From a checkpoint of a small transformer trained on Wikipedia: LayerNorm before each block, a variant of Muon for these matrices.
MLP neurons of a small language model. Each row is named by its layer, matrix (up: input weights; down: output weights) and neuron, and shows model dimensions 48-303. Each number is 128 + 24 x the weight over its row's rms, rounded and kept within 0 to 255. Numbers have three digits each.
Before each neuron's rows, "fires on" lists the tokens most often at its 100 highest values on Wikipedia text that the model never trained on. A number after a token or word is its count.

fires on: " and" 33, " &" 7, "in" 6, " L" 4, "en" 4, " Assistant" 4
L8.up1128:111142149127119136172127104173135105120140130096116125130099094101166112103121111189125159144112111138100145187122134126117130106156105131171127139150155149113111141161136131165151156129129099153095132141068128104086110130190082096086137114111115126190164172075083146104114123164140126126127145132115162144138121167086130135117128112147114113080126172126104135139135139088155126160159153113159099144164094111111131104182119151113103115150120125127143130126146114116134119091132134130129151081121113126148132097134162125121113119117081065104083136135135123096096158152165126141119098114139109145146110136161134126108116115111121165151104114125081140123153148134134106149119131139145134141168117113142106159160160121137150123164168142126099120146179158112183109133135128
L8.down1128:118092103136137153133122122118127091131137070123130152119137115151113128153151143148135160124132182096134132173108133097148185131117112123103146112141098119123168162098160088123112112097167131111175121134107119151140137148098161146175145114169115136117139125127154116101133126168138155110136118141090097140183166100126160100133139137064116112115156105154166119143141136169108113154136114174103159142095156137145179129125108110103139092121118117128163147137129139121144099148139153141070127169104114158113127101100116084156179094119166144131114114135160146100147160125137183137118109114099129108070127117118083160108166111137155141113148135144100131143173106134147152075104130200148103143137136120137119136125106117099138109113125122149179162119075102173125087149113131

fires on: " ==" 29, " used" 9, " ===" 9, " taken" 8, " place" 5
L3.up939:157105134149159148113112138101129121125136125113117129179141117132126166115083126119117141185115113181162149134101120159114126149156154104118114139127162158096159115125141163151134085081128108116060093146121130148099114145125133156162124109128161154108139152129163152095122125152126170101101103113099112095162162125141138128101072185147137110107114166123147158136113132158188089124110132167182087132143104147088102167106119140138151137151128155127154156141120152131123097126138125134115097115122112113139084138126124124121163130089125121138104142133149172103116151076114145092175105134173158118162158168159124162080119118111093132131134173097067142121132146132118125132093128092090110136137114099113095131107114143141160147109147141125162128121163113138122133098103150
L3.down939:143121041156137149119107113145093112147132166101130084090099102147124138181112173097171113107115150138113168135121097111144139114143132139097112118153108055106125129144159097102118119143139143177119149116121147072105123133117139161143112098112127070098115112120142133118135088114091131112107137123115110134114112127134144077102117133093135117142182107152092130147118104156101153141083134122107163105151137107124139113110103122109140113119124119119155099107118140140125166130100152096091120104115133098164129127130060155127152135106156130133119154120096132091130130169133095126119154121133108116135156122130168171119164091106151143159111070113141130110170118119135093123138104167140126134134057172128143171098105116127161163158124126127180097147117154140134140133175124

fires on: " with" 21, " following" 19, "-C" 9, " general" 6, " vs." 4
L2.up224:131171118136143100106125105156122109164128150098117078145113124132133105137141125085134132131172120128123110110146128103122126151114129132118157096152096143131129107101141159115133134194086107125132137133144107116129151132112102135141112129159121112178142124169133157140133136128111121097152087071084162088119090112125133121088115162136177129125095154111134111160154116139106141103119124110126167118132131107126173150144162118098150142149135138144121150143111159157134171098120109141108128165108141107172157142124137134144115128130143099161127108152113120102100146115173146128114125097105102100140108162147133136132118107107156091124116157198162134145112178117060141111090130119100119134123120123123095134115156123133073084095081163139096140171135152146117115131113155
L2.down224:126137113087128101137136142123124141139149064147161143084115103131173129131128138142141132136095146116093172141153149167131122094157140129104115135126151122159103159156107116132124130063141123081156115153085148146142138128137175114132134129102157134109128134096139140131126099141120130142106144165160123171148159139104119121131142131117127132136165128104098140090127151114164122129146121130126099149117145155105112139126106112135115098118129123124109109148150114084114143153120107124160091118146112138110127094120141128141104131149078165095116166089139148151135097119077118108147098121162177134125151110107153124115111124114100142140169118087088098141121080152227096151144120123123119098147131145119129111114108137106156143165175082141129127096126077128161164141122108

fires on: ")" 33, " ===" 9, "$" 6, " grew" 5, " ==" 5
L3.up422:159103127084120135140112153145084159122107110095139180099109109121093151092075134160104127100058099129165123122139160131128138139142119095146134148121163158158130115124119144146162106122121134171100117135134115144123103097076102176098142126131149110124153149169125116129156091116182112101165127108070124098118083082131119165161114123154130091099127096155128130112108118105108105150113123119123142145122105183128151123140155137126145121134187135127122096121140160106119146148116134166104113101108091136142157165128132145138164094100120120106161136121203183155144114108169110107143112180160105131145132160139159137168130143122129144154130124109133176123139138120118134134128164134126121131134157115115162131107134143134119158128123146111128095124159089137153172136150138
L3.down422:116142137125099159140119145132088158087122148135107134138131129133083109131141125097124141165134128113122121143110126102122152122124116097132135076103125127114149095149119125109106163143158093125152114104148129119133135160102133128131067109082110114155136127160109163100090124143125124142101120134194197152092129171092138117115124088111095124187134112153124154133121153127132123148138146188129120104097119130078159125118141125144133154086136117154141084148116140148119128172114132132123161121140126117077131128044149111138152124150112121137127127151111116131135170102083128113100106111146134128125139116089126121136137090124117168118112138166115109110153133104140102173167116123118156104164117111147172136081170131164095144103119120089174075137138108114132160146114137

fires on: " and" 38, " &" 14, "ar" 7, "ean" 5
L8.up78:149120120135117100178147137133147125163180148136156140133105096114149133128117087111095137092155117102132116145096107151112142146135096135144134146113089128147140182126113197125098146132151114121103144094114152101109130154180085136126190120154137163131119121092184135144120141116122121099144106119119116098107110173170141136121140110163124136138140162109103158070140108128132108113093110100137117142060122128098108153152124136121140117076096149146106169144131122086153147141106153118119128126086148130121111120134134129139143090115144100135102140152132097126137111175138092089114126087118172116121114153120091147105116104164123176156125102119101145116149100154189123149126105093138142116109117099147160141137115118126162105143131130123135148138104150148120134123089138
L8.down78:164117124133108128104144143147151132143123118145089127098118148124100100132085136131172156113132160136129072168110142111158160100112129150118104118114144123111091117129096118114147126100114161106138174135139154124135118146130125124112105096174111114117080184137115081129128123137123122116153130114140148129123177129128117125103092133128141144107133151089138119154170107114134092137131096153134096105145104118135088143134174103171116127146164141098155102157182080135163078120115154099129125104132109131150131137099117122123076106109142125150117128125125056068117153124082153099133104128131136149096139138159147115084095116099173151138120119182148114139122153128146083137149080185137132142138143122144141180137106143099139115120127114134128151151120122145115112119074145

fires on: " and" 50, " |" 12, " of" 7
L6.up1535:103139106159128125127108125166096102155174140083127164153148136101155123134123114173096131115128131136146134131132102112128120144127141108148179134127135134161137144131125102108108096144109085141125139110128093079119146127107124122112099173154137144156156108131127106168139100129123145120123138139154169114136140149189116130074121130110106122118116146141144121145127177119109095128093152169158157147076101101142124099092098084114137124133133127147156144106146137173153145112148112112167104152092109108092127145128171108146132133171147134115147153084065127111113138133136101063126145141105111140124150174104127141153107135122124144153137109181125142098145132145094143096107176152141134166084134130109089147134130152121132153121105148105088125112160126134107161127126110
L6.down1535:098096136146176112107151146163155132110176152135118138149116137121128127157059137082151122148113116146167137142111094135131126142133164116125137057108155155137094121145163119091129122129146079153165127082099126103082165126113151127107143118145149150123182150146108119100086093112121143136103137113139155178142143144103115111120137122102113107102114145107142124131117122125151128130082124122116142168113087155106141113118125080116098171140067104110170183097146136125126114112142115113111122080169154154144095185140093139107126084127131167129141105136132139144127148153149131173149126120154151126158119140119122148133115119158112119131121123135112108137148135107083135083104121147107141141159125149127117133132125146126097150146098154142103154149132175124133127139086111

fires on: "a" 26, " born" 10, " is" 6, "|---|---|---|---|---|" 6, " ==" 5, "ia" 5
L2.up149:141136177108095088150105100110160131107112114133171170165124145146166193117142160142108081089120109160151129108107121140154130165108154150161137161172149151121150108127130096122123142114157130144129129092102133121138113141140138109121140119106159092129167063163152125146133146080128126098186141137115136148159105111126083132118111130139142153081127106128139086089132097152141148129175100116139083147112116120170122109146131128123133086163148116129114162130104131104122117107097104148125149112146143135179158125123099102099148144114133142123125161108157126116157120138111116090143116130141142133116132173167114154139136122121171099111133117111105116125092130151114150141182118148100106173104141096085087119138130154112150115133099098094169138127129094140107134152178116
L2.down149:129124102104129195117144144139126125137108113139124125120114120106097129100141101125158152148144140140127137148171100109114110099123108116133106021099148155145092138141119183160120147099126110123123141127150108083094103118137079122099142107129097132166087197146142118119111114171116129132094126125115104103055160131125116126103151106133140135145148147144136172144103139118108141188132128177103119128133138165064109131147120139124163157107109114161159122119132099162090109155105150154141073140127113146112119094154106143140093134118164121121127104141119144148122128087117156149088166116188150115136163114092107099118126154120112153167113115110144127101118091139156083086102099121148135137150156142135147147075143125105171144118156127154124110127077102123100136129125172

fires on: " ===" 25, "==" 16, " ISBN" 9, " made" 6, " is" 6, " ==" 5
L3.up1320:120123142153118144172086152157122164111128120084126130177137104084123103114108103116106102133138085164155119145168113112152122152118099106143111110138160160135142137088135125174139079094131126142088144129103092098115101153143149138149136154116137160139160116140134105087124136111159178122135113147098145165131124100147135096143097189128140136096142159131113115128126118161082109119083142123110147101136128152130143105142133118125133124136134151115110129125124104053175165125140095091107107143094130105159140166098150112110129118106169109100116096126172129130118136110133153122188131115128137140123169154127106113111152126146091120138143142088083107168107154158133145147142124132122148134138129119136119088163132162107128080092116127090126123120136101146067202140114123
L3.down1320:116113121150106134083190189127138103129114123108110138098137114188124137092155101150086175107146142090125150149124119062121144119141115127135103139112137164119119093137164115127097135146096161131140133130104181102116073136144189135097119140149154117148110116145171124122113090122141139127109141133187114116125152160141146130119150128144136136136116145175118145102131123176079166139107142095113135108157100115086144123165080138106150154113112106119161102087187133177106117158121165151147163100123068151120130113104099121134124156125084100190127098119104161140125101087143131092082103120141135114158134127086147110123137096153143130142155120146137129104147094108149084099126141121158134118138121155126151114108097137159138126141101114123131139145103113114150126133155130

fires on: " ===" 38, " ==" 32, "|---|---|---|---|" 9, "|---|---|---|" 6, "|---|---|---|---|---|" 4, " ====" 4
L2.up464:109115116059133140160112106129069132121119127144115114109141150140109161127156111147133119120136120123114142096146146101137141139116122072147135092127152103114119109107139124132108122140118134147103124142109091133133098147126137154148094160135127162096100128154093128127142105152167152136156139158133142116086176096161189131151110164152092134142135132139121126200102098134106096151116145124113115111172085110129110080142152119092123133131133115159103170149119117104128172148093132124136128131121109107114150168102107123111166104106126113121130110181157150146147129136151112131152121111114072147115111126073115104167151077127142078126139147099106133118104124167150134118110130129054113133151115092097150156118156228134116123105072116127141099166142108104139167167118137
L2.down464:133111139162094127118128137105145116130134142123122187135167137164124139165141137151108155072139122107114120142113132122118150152109152100112152156115099139146083131130178100125096133141122118156122153135199145126144118126119152130116113117062122132143122117150150115159077133087121092107132150153155127098149119100124115109139105141136108101172125121152148109135150181135095143094140211174125128089124078125101096097161084099162067138161098101165144113133138142134103102118159155089093137126120158147117109144126111123192150116110135140108084126138146169120113158171114113094113124136142153105158110152098130164133161114109200149121131143139111119145150139133131106142136126116110156115140142115135177125081131132120098114109098124085147134133139108117100125129099142

fires on: " to" 29, " with" 20, " |" 12, " of" 8, " from" 4
L6.up1439:097143125122108120127121171124113124114208167072089114119134073127157143100109134107110119086136134122118139120109124102156131106173132147146175116138119149150150137099135143132137123115145121103127121089122115100121168151111112118174152168131121132118115107130120106097126133117116152144173118126140136132147135119146148118126124108129132128130110128120122146156153162129136129125124180150133108103118150126146153070094142163107136083132090121123089108176125143160131137084160125155117082153117149137085114165091148151125112157147118133112154095137147146135059147122184127102151154133110094101127104134112116184117101117128124166146138122135139118151111138097148120111131113138115129165157148090129079107094122193126127124153095128120150152137137169136107127126093150
L6.down1439:111138100104119098112136140061135137134112164154131096123106114141130113161136120126116106097109120156146137145110135159126086130142118164109107109133083116130107151103112135145119090142103146110123110128128123131144190132115075087125147130122120154168125120181104138141092150124150106109106122125087176134160158171110154151091168144148143168125125147120126142139160098088105087136144112104074166127121124137127143154114118146132087124092128112126151138147086147123091149139111065182108121162159100154143129102111163113170133128132137145133153140117144152131109147134132126113091112150135146087093072119132116116147160131139130105107138122166158117109141114124093112123134108085116083127082191133117120151139150129120080160135174150132108155147132148120098144151104087

fires on: " that" 29, "-" 14, " 0" 5, "ld" 5, "78" 4
L6.up313:157101112103098089117147118107150170166166171155126111130125169115120141131081107097126118107123120119133112139170138120120125172123124099126150116108074184107101111116110128103104066136150142150140160123121114105127085159139106116117122118104085138123089129147140119155142107177108146133130131149163105102089104160136113124117153132106081104162083141147117134125093124112113128166143109090115147154155114144166101111148127122129107149158169162112145116163157105120122146129176102129158139176138178127172135144177160162132156150149121165141119145128093119109141108104133127072119141129094170145138112122098103096132131101137156150159167140190121105156141170143136114111133093121128132101112156102082145110081086143112115133130126100114150126158109137137123144124107146
L6.down313:157137114122111164125136123146090133126116065138109159114137141127156132179154123143154140081127111106117109101125168074143132150083164133182109115138133118118156098146118164101134098118170126113130169103116148119150078064122114136174114101129144136153133116084116182096096160138112123108146126135122155095081142121139175108180149106183090104112117140123088120126149146133140097134135040122152110123119115154099149124151103121105110092079087132120112114142125153162134140142139129156128113193115116174124133154119158109126126139089129145122108107146159150103110127095127111158125148138149138138125167122131123109111115128132135093135116116140119078120143112151146121144161124130138126101164168177104138143099112135082106104114141117118149113103108134154093166138138159

fires on: "k" 29, "ov" 13, "m" 13, "om" 9, "sh" 7, "ik" 6
L3.up1459:133133126132064137159111151119124102124115076126134099104151104159122130108108160134150118143079136123146159138109142112132103147074145142098133108113113156157096119140132111136138187069142164128086150132109128106106099161149103107152104130167129093054103120143153110112145074139130128127163120105161131097117125114081076163129127137134172128098110164143096127098084108078117084148129137132144110136109152159143130169089149132075096175122096144143139115111154091146124108107091126115138113115135108119105084133120132150129110149130117152104129115141114100140134066105138123121137150144105137129122162135116118092115151132155151134133159116151119153131115095129144140137098126145134099147110137111062149130099149138160167076135124096120154101136112132138142102141184128
L3.down1459:089111131125179128107128141128081125115134131135119100104136126119125102199147118153112130129147133132119128127161112154150139072125164135172090123132123125095116102092091124122121105115125123135156136161159141149132127081137160134116138089140119170200103128146119099112107166117107102157107152117131138123120127131132149147156136101167082116169122106138177125179129142109149128115131104117119112108126134092142098091113149149119110113123124146124146108093079155139147145141139141140158118161106131135139166152164114138111162102136141133158117138126114156104150131140120188157146126115160097099105109119110124132118131188105098109136131138114147145102128156104133138112154103100122142163105093120188156137144092116114105111144116121196123123130171123169146155159128109